MLP neurons of a small language model. Each row is named by its layer, matrix (up: input weights) and neuron, and shows model dimensions 512-607. Each number is 500 + 50 x the weight over its row's rms, rounded and kept within 0 to 999. Numbers have three digits each.
After each neuron's rows, "fires on" lists the tokens most often at its 100 highest values on Wikipedia text that the model never trained on.

L4.up1396:430495502395430517393452488482481439433500523515481571498517495479494480473520456489532433432522518536452475434567502501488425434504465498492484446510510496567503520475480537563509612413524503440562471499546505508527536515492453492509620444486529463463619512519483445561487600520525498581
fires on: "-", "1", " and", ";", ","

L4.up1061:459428518402438499435383573478457418533480530531507522564536450444475451478479440445488475468574406469478410455539463551467576486370511506397484482521456468448491507582460470460550528597518677485553525477431508478516473397551485488515527470491513513465570523655600531509472502491494557539
fires on: ",", " of", "-", ":", "s", "tic"

L4.up686:463551462481441528539506499429506430407499541652615534507579510398426528405477503580412509432521551492527466536493514499413437512527478486514500431558447465482358523488545490531484525394572500466594452520480531521472515505521421503545493473456474405535581539511420515555515474438568497532
fires on: "2", "5", "-", "0", "1"

L4.up204:473565532444534537518537503535463418430563513535644448564611527472483577493573512559500504531461467546544448531605505549578544541458498527585508448515597538473432427481480557558506580494599482425507451570454535526541465524486528522478531517434495488570562548506470478563497592459438512605
fires on: "0"

L4.up1088:493561467461455515427555531491515560533503593502524503540539370502445520464443474533412521499595513540550445552523535554463499483503380531546504524488455474464559547543522507579626461438544639484504528542493457458445546506477487476450583513526447474512594618518512534461450419542517497525
fires on: " ", "-", "–", " in"

L4.up2085:485481561568465460512526550463442509513477525499495457564609449529485492440484581464478514450470507598474411503474486542480489312468471576542435497556595480531516535464564530528487478535574588482483534423567498496432481555562431526454508513521552400544550582518589493569425460505469467524
fires on: "-", " to", "–"

L4.up126:452495382397429458440511397481506458589479483454623474566415438509448537464597556548462567471600612457533513461509463470492548440525525524521516520451487543539531459479518572510554490538536579533579521511476404519524568569489549493499585550487496456504535484531454427510433533565484548571
fires on: "1", "–", "'", " in", " Da", "rum"

L4.up464:347551516406471446544536393556552481464523529444527417535527422479427538509514555457479489442504561544441421526533432526489564474401479551488426443550470483473506571529468490463522503504565576574539618543502490474452489559504475486504461436455447549474535572493480521431484472542561509446
fires on: "7", "6", "9", "8"

L4.up1825:482472542479515478492497484416466424491539437448540526470601423512471469531532534558485479512652470610533455598621491509547482513404592561574535539551525456559485478514454474451517493483499482436537554518533399530506483619529526528500478614482519478489628445494526462437437573575529598489
fires on: " as", "–", "As", " As", " such", "0"

L4.up1746:540504483512465464430579576578534499445500569437500520646527458517487466483504438566451405429569481556534489449460530484531500425539507438523529440435550474463545503479517464459520502528526522475437566501471434577448560490432531479475550470426428562414522507468461601499419464479527559464
fires on: " ", "-", "–", "'"

L4.up444:504471472456454482467536484448559528455488463527548564435485396414469540464465469472466538453542499525377477490468566559594512465471540527493482506518478517473426467479460538576548577475585628508489551471385448526447490527552477473470502544512469420531508517475494513511439454528626513599
fires on: "–", " ", " Gen", "'", "-"

L4.up146:483531618505464423520507448499447515539582442508535495464541450519467484482515548527502488451580436483384424479543508514433460502502421506415501481466497454523555548642542461538481559489481559430471514447465564491525454477463426534540505534552508539539493500618492587489458495426511531503
fires on: " and", ",", " of", " as", " Chief", " a"

L4.up171:493486543487527474590417472456463486482603450575633426516502491555515532459518498440517531447590373458527501569582480498555494490450522628492441498556510477442511529427496479503493520427489526426479578515423497475398451562549461509464517555401524535547622526491475529487474596433592579544
fires on: "0", "–", " as"

L4.up1473:453515496471458405507438460457487457514502548487507428515585402457461493405462428448491422518534532463450409470528487486438528465491476490491586490485535493523424559529535585521509487434550507477453594491424543492574553495546510437540424534538578531450555507587536466575468504514530377519
fires on: "s", "ing", " was", ","

L4.up524:488545564567502412504490521481498468481560539406478573518494523500440566467612454567475421410552553547485415499460525495477401474439461513410498483506581433537428528530493547421425447504578506508549465459449502554485560560675505446508585428494533491477571519525504538479456528489453553492
fires on: "-", " De", "AF", " de", "–"

L4.up1031:468578453448475438453487447484566498517492505506575433543533540549471515453546480448496480526520519562505588502535495527436447477432489491465452460523467419555498550524530449534499490521592492593468473494502562436510513540580556479423476484470577456508488502529460553434467543503554591408
fires on: ".", "re", "y", "0", "'", " of"

L4.up167:452491507410443530549339523580450428533547510429521570520541358509462468434501417530517388481557503540515527452482499544461519510393416552511549497439557449528446527519584494389472464588470507518471487534565458538532502546506429483493549547420469534490574470504561604565440509501496485518
fires on: " in", "-", " of", " to"

L4.up915:409498481520538553522399499495454444468532500523498487486593464513446487555435341525513514509499442535511467401462514489493567398530449507467501500497514518566519573388468479498585562478460507452596474484501484491524445462539486534483614478319537567531484534505499504515517504482528465499
fires on: ",", "-", "y", "el"

L4.up1406:496502543552420475439518521511506564473469405498517424502580446501427589537457494491469464479471500483483469508533421519547446450459504510488456452560498444534571500469580463486525483461434451522535468420462640495583571552574552492456486516434507516525570498463501558389463507458470579510
fires on: " of", "0", " at", "ia", "2", "ian"

L4.up1011:448451475409410496622542441511494472436481608542568526543523428462490580486593536477577433480554513547500484456560460525527519462460501497434478423486501468452503558470532518446500586494537527589489509465500466489529441482475468512460478465531475513562547513516488475543442483439520580524
fires on: "8", "5", "3", "7", "6", "4"

L4.up755:449484531547371513516408480431452404429516480459430477589489517515467548478559448533493500495549599529507462472508451452514469437530519504441515510480604523542387507506504616475464519487468522508470506560512453484471462581527510557429559553472418496535585532510467403565436518439428502541
fires on: "-", "6", "2", "–", " and", "/"